Weights of a small transformer language model: MLP 1024 GELU, LayerNorm before each block.
MLP neurons of a small language model. Each row is named by its layer, matrix (down: output weights) and neuron, and shows model dimensions 64-159. Each number is 200 + 20 x the weight over its row's rms, rounded and kept within 0 to 999.
After each neuron's rows, "fires before" lists the tokens most often just after its 100 highest values on Wikipedia text that the model never trained on.

L8.down85,166,216,185,164,216,190,203,184,201,165,207,217,199,226,222,206,203,184,188,202,153,176,188,178,193,226,207,182,200,215,225,178,221,247,199,199,221,200,177,181,213,183,195,190,187,208,199,212,240,199,176,179,217,210,205,228,178,187,169,185,246,202,222,186,201,205,207,205,194,178,211,212,214,186,222,229,219,223,187,188,228,175,200,183,193,200,219,182,229,185,235,207,180,206,198,253
fires before: "s", " |", "\n"

L10.down582,195,215,259,163,183,201,199,223,164,219,185,190,176,186,244,199,182,215,198,213,214,186,166,185,198,179,196,227,235,169,206,188,211,221,219,199,170,192,196,213,223,209,168,184,223,197,193,182,179,209,238,187,207,173,186,206,186,195,185,169,183,187,213,201,217,191,194,180,172,184,202,200,200,193,179,224,213,200,184,169,200,187,179,187,153,225,218,195,164,181,177,206,211,195,195,209
fires before: " ", " to", " two", " the", " from", " a"

L10.down72,202,170,187,213,208,191,218,196,183,182,214,162,197,181,157,188,215,196,207,214,203,219,192,178,207,179,176,190,166,190,215,187,231,209,240,204,191,194,235,183,233,152,193,171,195,218,170,214,214,171,206,217,233,195,211,211,187,171,209,225,182,189,262,229,215,198,214,232,190,177,237,186,202,200,219,201,174,191,179,212,211,182,192,204,187,241,188,182,187,197,187,208,189,215,219,213
fires before: "\n", ")"

L8.down659,195,232,215,210,192,186,189,189,215,197,204,165,195,164,211,227,209,181,179,197,209,225,163,212,199,240,192,180,214,195,232,226,242,219,155,188,206,190,183,167,213,215,163,206,211,206,221,173,182,178,186,180,173,184,209,213,178,191,221,172,212,221,222,188,178,211,185,190,198,201,211,190,218,229,187,196,218,174,160,223,215,202,208,212,215,195,202,196,209,206,184,210,198,167,193,209
fires before: "\n", " |", "-", ".", ","

L10.down191,185,209,189,191,155,179,182,230,188,187,199,223,203,185,187,180,189,202,203,190,216,204,229,229,216,220,215,167,176,235,199,218,183,216,198,194,247,166,178,185,234,212,178,203,217,187,193,199,180,199,146,176,228,221,221,220,222,220,211,204,235,191,215,186,220,150,195,234,196,213,199,187,177,202,187,198,187,192,229,234,231,216,202,207,206,193,207,187,198,214,193,213,196,193,179,223
fires before: "\n", " is"

L9.down350,206,216,187,160,235,207,221,197,203,251,167,201,195,201,234,202,192,175,221,193,210,206,164,200,168,187,202,196,212,244,176,191,220,224,219,203,189,207,224,208,196,216,181,224,203,200,200,185,192,183,223,236,178,213,178,196,192,172,195,177,191,165,187,221,184,229,222,186,193,149,206,159,192,203,222,182,235,198,193,229,171,212,267,180,183,185,208,232,190,211,218,199,212,196,185,195
fires before: " ", ",", " |", ".", "–"

L10.down701,173,202,174,200,179,240,207,198,223,195,207,199,194,201,164,198,193,203,200,188,166,184,204,200,238,205,177,188,214,199,178,204,217,211,242,191,209,195,210,187,169,195,172,256,204,187,222,196,196,177,173,208,214,229,197,191,210,211,185,178,185,179,192,235,195,204,213,192,227,209,220,214,195,193,182,183,166,201,230,195,210,242,206,186,198,177,216,213,176,194,201,197,255,204,191,191
fires before: ",", ".", "8", "2", "9"

L9.down899,199,190,204,222,172,203,179,185,202,197,198,195,191,199,164,182,186,193,204,221,224,177,213,203,186,213,221,182,195,205,236,216,183,222,140,174,176,183,199,224,209,211,197,183,217,171,194,253,173,229,217,173,193,215,205,212,195,236,243,197,226,204,221,231,214,198,189,177,212,214,212,158,199,177,210,223,190,200,210,186,211,195,208,225,166,224,198,235,200,209,230,221,202,166,243,232
fires before: " ", "1", " the", "2", "\n"

L3.down450,204,196,137,199,200,203,224,178,233,215,225,229,199,201,138,194,172,185,202,217,202,234,233,192,224,206,219,196,176,218,217,216,204,191,201,192,204,218,195,200,181,206,208,191,185,169,184,209,174,181,201,204,225,240,182,214,191,172,213,182,198,232,179,204,224,207,240,178,212,226,193,192,238,227,181,189,199,222,191,166,186,182,203,165,205,197,218,193,216,226,196,198,228,181,196,157
fires before: "\n"

L5.down674,205,175,195,215,172,212,199,196,203,194,188,197,204,177,187,177,196,176,194,223,192,188,224,212,226,216,188,171,203,208,184,201,243,226,160,167,207,210,214,177,245,172,221,165,210,201,211,204,205,156,239,154,190,193,200,250,188,170,219,197,225,165,188,185,226,186,259,149,187,210,202,205,201,197,185,199,200,194,229,180,168,178,206,167,213,206,178,194,222,197,182,211,235,192,175,195
fires before: " ", "\n", " the"

L8.down700,226,188,183,227,187,221,209,197,220,197,222,213,182,192,228,213,183,190,206,195,179,207,114,213,172,173,232,204,177,224,170,206,212,195,194,179,208,223,201,203,206,222,225,190,191,212,187,186,202,185,210,198,236,157,199,204,202,177,190,170,163,216,210,179,196,210,219,169,201,192,221,187,204,169,234,209,189,226,188,178,188,190,201,185,168,179,200,214,207,195,203,214,185,185,182,201
fires before: "\n", " The", " ", " He"

L10.down516,195,210,213,222,193,182,226,214,209,182,187,198,211,198,189,209,230,195,177,228,213,180,158,157,197,215,210,201,199,207,193,194,219,203,194,213,203,220,198,186,198,210,181,222,224,195,199,213,164,206,215,200,215,192,214,200,212,140,198,220,204,207,181,207,184,215,193,242,206,206,195,193,249,177,222,247,227,162,222,183,200,199,213,205,198,177,210,234,206,156,219,216,212,214,222,204
fires before: "\n", " The", " In"

L10.down781,188,184,190,195,203,177,221,199,195,164,209,230,244,197,199,186,196,228,183,213,181,221,257,168,186,190,198,223,201,231,173,223,193,207,173,184,234,200,207,222,210,189,192,215,213,219,192,177,197,195,181,201,192,185,251,193,191,215,205,161,187,207,163,159,178,168,225,192,194,223,192,181,215,160,199,208,198,212,181,163,210,209,207,179,188,215,245,205,223,192,202,216,158,217,173,190
fires before: "6", "5", "0"